Weights of a small GPT-style language model, trained from scratch on English Wikipedia: a variant of Adam for these matrices, 355M tokens.
MLP neurons of a small language model. Each row is named by its layer, matrix (gate and up: input weights; down: output weights) and neuron, and shows model dimensions 32-159. Each number is 50 + 12 x the weight over its row's rms, rounded and kept within 0 to 99. A neuron's up and down rows have the sign that makes its largest values positive.
After each neuron's rows, "fires on" lists the tokens most often at its 100 highest values on Wikipedia text that the model never trained on.

L9.gate1136:39 47 65 36 47 37 36 22 55 63 43 40 37 68 60 38 42 49 47 43 52 21 43 62 59 49 53 42 39 46 42 63 34 53 52 37 31 46 54 72 54 48 59 66 54 39 55 73 43 40 50 39 49 62 45 50 58 38 69 08 53 77 52 38 51 74 20 43 43 63 44 66 50 37 69 43 45 53 43 63 52 55 36 70 50 66 46 59 41 48 89 42 47 57 45 49 48 62 57 59 43 67 52 41 38 43 51 73 53 37 22 52 57 50 50 49 42 40 50 56 38 39 41 45 46 33 59 52
L9.up1136:43 50 39 60 40 57 33 57 66 38 25 70 39 67 52 14 32 57 39 55 53 34 39 66 36 36 52 20 64 53 35 42 58 64 59 51 52 47 68 57 54 37 57 59 35 52 41 61 27 64 68 47 67 57 42 44 28 33 54 62 49 50 49 62 62 62 55 44 47 34 44 66 28 31 63 50 61 69 77 46 53 48 48 63 33 65 51 60 43 66 43 48 75 53 52 47 56 45 50 44 58 56 72 34 44 42 36 56 48 49 57 46 40 53 42 43 60 50 38 35 65 48 27 53 56 51 67 43
L9.down1136:54 48 39 49 44 53 54 59 58 25 59 44 51 50 47 52 59 30 67 31 42 28 72 51 43 45 56 38 57 42 31 55 58 39 79 65 57 56 71 48 49 24 52 64 58 69 52 60 42 45 48 54 42 76 51 34 43 41 31 54 80 47 63 45 67 48 42 53 62 44 56 46 45 63 54 61 40 44 44 60 43 58 37 53 55 69 53 39 51 48 70 79 56 47 50 42 51 41 49 57 56 65 46 53 35 38 39 70 44 60 52 66 76 64 46 63 39 15 34 46 37 54 34 54 23 39 54 25
fires on: " Pri", "man", "ack", "n", "king", " make"

L5.gate998:33 54 52 54 65 33 52 48 41 31 59 26 50 62 50 64 68 33 61 46 41 69 42 66 62 52 78 45 52 68 47 63 53 50 63 74 45 60 60 61 47 29 55 32 45 49 46 56 39 64 32 33 45 37 33 43 58 51 49 36 42 54 42 53 85 57 35 49 69 63 32 37 59 48 41 62 51 56 38 63 48 40 31 46 71 84 41 42 46 59 28 32 65 27 51 59 39 47 45 49 41 35 36 35 60 56 46 55 34 27 55 58 52 40 56 44 46 39 48 64 58 37 52 57 58 65 67 56
L5.up998:56 61 39 68 37 56 45 75 38 27 49 67 57 54 47 53 39 51 31 50 76 51 59 51 53 48 63 29 44 35 52 57 79 31 65 49 50 53 55 56 51 44 40 51 60 53 55 45 40 35 56 41 53 58 28 56 48 61 42 69 54 57 43 40 64 51 29 49 72 54 55 42 34 51 28 40 48 84 43 57 40 33 45 51 60 40 58 46 55 51 36 58 47 54 43 48 22 65 33 65 52 52 43 51 59 62 33 46 17 30 47 49 60 53 80 37 38 51 58 48 35 39 54 42 34 77 63 44
L5.down998:53 39 58 66 37 59 53 57 49 48 28 64 43 53 48 49 42 75 54 45 66 32 49 36 62 50 52 54 38 36 32 37 36 53 47 50 47 36 52 56 36 59 32 38 62 47 62 56 71 46 76 64 68 63 45 36 63 64 48 71 51 48 47 42 36 45 45 42 58 40 78 46 48 47 48 24 41 31 79 26 39 42 39 49 42 46 64 60 51 61 45 51 31 76 53 43 41 65 41 69 49 45 44 73 30 60 25 44 42 50 50 48 52 54 53 52 44 51 55 29 66 35 44 50 63 46 45 45
fires on: "ig", "ir", "y", "ent", "ab"

L9.gate1855:69 39 53 54 58 32 57 38 81 51 40 66 49 60 51 65 47 58 62 48 47 61 80 53 39 54 67 46 41 48 49 78 50 43 66 57 58 57 46 52 66 50 44 56 51 63 59 37 63 49 57 61 39 42 53 34 69 54 30 53 40 43 57 45 37 55 54 63 59 64 38 29 56 63 50 42 54 48 38 71 56 65 47 54 43 41 44 60 25 47 40 44 53 29 41 49 62 74 14 50 42 51 52 47 36 48 33 46 62 36 53 42 34 40 37 51 46 43 47 59 62 74 56 54 58 61 55 43
L9.up1855:24 36 69 60 46 57 56 33 46 48 56 70 40 44 42 51 32 62 54 53 49 64 37 52 49 43 54 45 40 49 38 54 56 52 46 52 76 46 72 31 35 68 50 53 44 69 52 69 69 48 59 44 37 68 66 54 72 42 73 40 40 62 46 46 28 48 44 45 59 49 45 52 34 55 53 38 52 42 61 68 57 48 49 51 40 65 66 39 55 49 60 52 51 50 41 49 94 40 60 53 44 58 53 46 48 51 51 39 49 42 47 67 35 45 58 72 60 69 49 19 63 35 57 43 65 48 65 38
L9.down1855:49 60 45 58 74 46 82 48 60 47 41 38 58 57 50 58 31 71 63 62 24 70 31 42 54 67 52 66 49 50 36 49 44 69 65 32 71 41 56 38 49 72 50 57 52 63 43 61 53 41 44 58 57 29 59 38 38 40 39 40 57 41 76 56 40 23 45 62 29 56 55 54 29 58 58 76 53 62 46 39 57 15 58 58 48 38 68 26 41 48 42 54 36 30 51 38 46 60 48 59 59 58 49 24 65 62 34 67 24 38 70 40 66 45 32 41 68 41 62 59 58 70 49 60 67 65 52 57
fires on: "'", "lu", "vi", "i", "ro"

L9.gate1802:50 60 51 40 64 55 43 50 60 60 45 50 40 66 47 64 54 40 49 40 38 49 65 48 06 39 60 47 44 45 32 47 45 52 51 60 48 41 64 46 38 48 47 43 58 55 44 45 43 39 30 50 69 48 48 34 42 34 40 60 55 49 41 69 58 31 15 62 58 34 66 54 57 69 60 68 51 60 43 56 66 55 48 67 16 52 64 55 45 33 49 25 58 55 55 40 32 74 51 54 54 56 71 42 61 50 52 59 60 46 43 39 54 67 46 63 47 59 60 46 44 67 52 54 48 74 65 59
L9.up1802:74 64 51 63 48 28 43 57 38 48 45 40 37 52 36 58 47 61 39 32 55 40 64 43 52 66 33 64 50 62 63 47 56 51 66 47 61 47 55 63 45 41 56 67 64 19 30 48 40 68 67 61 50 65 48 53 45 63 40 56 63 75 51 23 57 56 55 34 33 63 65 63 58 48 29 64 63 44 35 48 45 56 41 53 55 36 40 65 62 64 67 59 75 54 59 28 43 48 45 50 77 38 56 32 48 62 38 48 52 45 54 48 43 29 49 46 45 53 46 28 57 58 37 50 58 65 45 55
L9.down1802:54 35 81 50 39 35 62 41 53 58 50 38 26 48 46 40 57 60 30 45 50 46 60 69 64 51 38 54 52 35 49 47 43 60 56 72 54 66 57 57 26 38 56 61 55 49 43 51 30 58 43 66 65 55 54 52 41 37 47 44 50 61 41 53 46 47 40 36 65 48 59 40 41 52 44 82 61 48 56 68 75 60 55 39 68 36 54 67 59 46 29 41 65 47 51 37 58 59 42 61 60 46 53 18 85 49 49 62 50 44 67 42 47 37 91 47 38 32 54 46 47 54 15 69 50 64 48 56
fires on: " F", "A", "F", "B", "-", "emb"

L9.gate249:43 42 66 66 61 50 44 69 50 67 65 39 37 45 57 39 54 50 47 45 55 39 50 63 30 74 38 59 72 27 58 43 63 66 37 54 59 73 63 32 38 53 56 50 53 47 55 36 50 63 37 44 48 49 65 44 54 57 25 37 35 36 35 42 42 56 48 61 43 59 52 54 58 30 40 67 68 45 71 44 47 54 53 40 34 68 40 55 63 60 39 38 46 56 26 72 63 46 39 41 46 46 39 68 67 53 48 56 47 34 44 34 42 40 25 45 40 50 48 37 43 38 58 43 59 41 37 40
L9.up249:30 58 52 70 59 51 36 43 41 39 51 69 51 32 67 43 50 06 42 60 59 38 27 35 40 51 65 53 58 39 65 43 57 37 53 33 53 58 36 43 68 46 43 45 58 53 43 53 49 65 60 62 54 42 44 51 45 62 44 53 65 39 31 56 17 47 65 65 30 47 14 68 63 49 53 53 48 51 47 45 46 33 52 56 39 33 32 44 60 83 73 59 52 68 57 59 67 49 72 64 54 65 35 67 64 33 47 69 55 29 43 47 32 46 53 67 55 42 38 43 51 50 27 58 52 43 55 33
L9.down249:50 30 25 54 48 44 34 51 51 32 45 39 22 62 59 65 60 24 37 43 28 35 46 50 39 41 42 37 54 55 43 33 41 50 59 57 39 50 46 41 38 60 17 53 54 51 38 42 51 52 40 61 54 68 34 64 57 53 56 65 36 39 73 36 46 54 54 53 44 62 35 47 32 38 58 42 32 39 41 68 27 43 62 50 24 49 20 65 54 57 33 43 47 45 40 71 52 41 68 59 40 49 19 48 53 52 61 54 62 64 58 69 51 50 43 43 43 52 48 53 67 45 54 50 53 62 49 28
fires on: "or", "é", "e", "ar", "te"

L9.gate263:56 52 60 54 58 57 56 45 55 64 51 44 50 55 49 65 53 50 36 36 49 39 36 45 37 69 42 58 50 58 54 64 46 48 53 46 51 61 42 42 38 48 70 43 55 47 42 65 46 70 61 54 69 32 26 33 71 51 60 64 15 80 47 56 67 52 45 61 46 49 43 38 62 51 36 52 45 60 52 68 40 65 54 51 42 74 71 54 50 68 30 28 65 30 51 49 60 51 23 25 42 38 50 57 56 40 52 64 44 43 37 55 49 58 39 44 59 32 55 83 63 33 45 56 67 37 48 47
L9.up263:62 45 53 81 57 52 31 69 49 47 43 46 50 46 42 77 66 37 39 66 57 30 40 58 58 55 39 56 52 31 50 52 55 53 45 35 55 57 51 61 28 50 49 48 52 51 56 56 48 50 74 58 62 43 40 48 50 85 64 54 39 59 63 49 39 52 36 52 47 62 46 63 64 46 46 34 34 66 61 45 32 62 40 76 48 53 47 57 50 54 49 47 57 64 53 46 44 58 52 42 41 48 53 53 59 72 61 59 57 58 50 52 53 36 46 49 42 72 58 51 52 33 46 50 57 45 47 41
L9.down263:45 50 55 61 49 53 24 74 78 55 57 39 51 51 52 64 49 45 43 49 59 54 58 26 76 54 56 32 55 41 52 29 48 50 67 36 61 43 50 51 61 40 20 43 55 45 51 59 38 70 61 35 48 77 67 32 24 49 54 49 33 24 36 55 64 42 44 43 59 47 37 60 37 50 35 32 55 43 65 75 59 36 37 58 59 48 41 19 63 52 53 56 44 73 54 57 60 62 49 56 57 44 62 47 38 47 31 32 55 52 45 47 60 50 68 43 44 41 24 43 50 46 52 81 51 39 44 50
fires on: "er", "y", "s"

L9.gate1868:54 54 69 35 50 41 34 47 78 65 56 57 48 41 42 48 50 50 24 49 77 47 40 62 55 43 57 44 36 53 42 45 39 39 53 58 64 41 60 60 54 62 53 39 39 57 30 55 40 51 68 57 42 43 66 53 53 59 61 32 57 62 41 73 41 48 37 42 33 70 44 44 64 38 58 32 72 51 44 46 62 70 64 44 32 41 55 64 40 63 60 48 62 63 64 52 53 61 46 61 33 77 39 64 35 52 72 39 42 40 52 37 34 49 31 44 68 52 54 39 21 55 71 66 50 36 48 29
L9.up1868:48 50 55 73 46 64 56 54 49 62 64 46 57 45 42 67 70 38 46 69 57 36 22 34 29 36 57 56 65 53 75 66 39 63 40 39 53 42 44 44 57 37 43 52 90 74 32 35 54 53 55 33 61 53 62 57 58 55 62 65 47 18 59 51 53 65 68 45 63 47 42 47 66 79 47 42 24 54 41 49 58 39 57 38 69 51 24 52 50 52 45 57 61 72 45 31 48 44 47 49 50 26 42 60 52 46 59 52 42 56 50 48 43 61 48 49 61 52 39 54 36 62 43 71 41 60 54 25
L9.down1868:56 50 04 59 39 50 57 53 61 28 54 45 43 47 39 66 40 58 48 68 45 57 59 42 46 44 50 50 62 38 24 53 42 44 58 31 48 64 68 47 48 35 29 53 37 71 53 63 62 37 46 45 63 67 63 52 83 39 51 45 47 38 54 27 49 58 47 58 59 49 33 48 58 52 57 66 60 50 52 73 43 44 41 39 57 48 50 44 68 50 56 29 50 40 52 63 55 50 56 42 39 47 69 41 39 50 48 67 57 53 51 48 39 54 49 49 61 60 45 36 45 29 55 43 45 77 54 59
fires on: "or", "ate", "me", "te", "le", "ult"

L9.gate1473:50 35 56 52 53 65 54 35 56 39 45 36 33 53 59 37 36 38 45 38 36 51 39 31 47 20 50 36 55 54 37 47 62 55 55 61 38 39 47 56 32 73 70 37 70 63 62 55 58 57 61 40 48 53 36 34 54 48 26 58 46 64 55 34 62 69 32 35 32 44 47 56 60 31 53 58 46 35 68 67 49 23 46 77 48 60 37 55 64 66 83 66 63 40 53 69 40 43 52 55 50 50 55 36 29 35 50 53 59 40 39 76 35 38 54 42 54 52 72 69 56 41 45 51 46 34 60 39
L9.up1473:29 67 33 52 53 54 24 54 46 66 32 36 40 39 53 45 59 39 62 34 60 34 53 52 40 50 53 56 41 38 52 33 55 55 62 31 43 52 52 32 45 64 52 78 35 53 58 40 65 53 63 54 56 63 48 47 63 63 52 52 41 63 60 39 37 72 53 42 45 37 51 22 44 35 42 51 58 63 71 61 34 32 39 57 42 34 57 48 63 47 39 70 49 50 62 32 40 23 36 27 50 24 44 34 37 35 67 53 37 34 42 61 68 61 47 53 59 52 51 44 63 50 49 74 42 34 40 58
L9.down1473:48 45 19 21 49 67 38 67 44 54 36 36 65 33 71 58 56 46 62 50 67 36 46 63 50 68 46 55 42 39 42 62 82 39 47 51 59 54 63 58 41 41 39 72 46 39 50 37 55 32 17 39 52 66 58 42 59 51 65 47 57 46 50 61 51 63 47 80 58 60 53 54 41 43 62 64 37 60 44 25 36 63 56 67 31 52 72 57 73 39 33 69 53 44 46 58 43 39 55 42 60 49 45 25 69 42 66 32 42 42 52 41 39 52 47 58 46 70 75 38 26 56 35 58 19 31 58 42
fires on: "ran", "man", "van", "un", "n", "ban"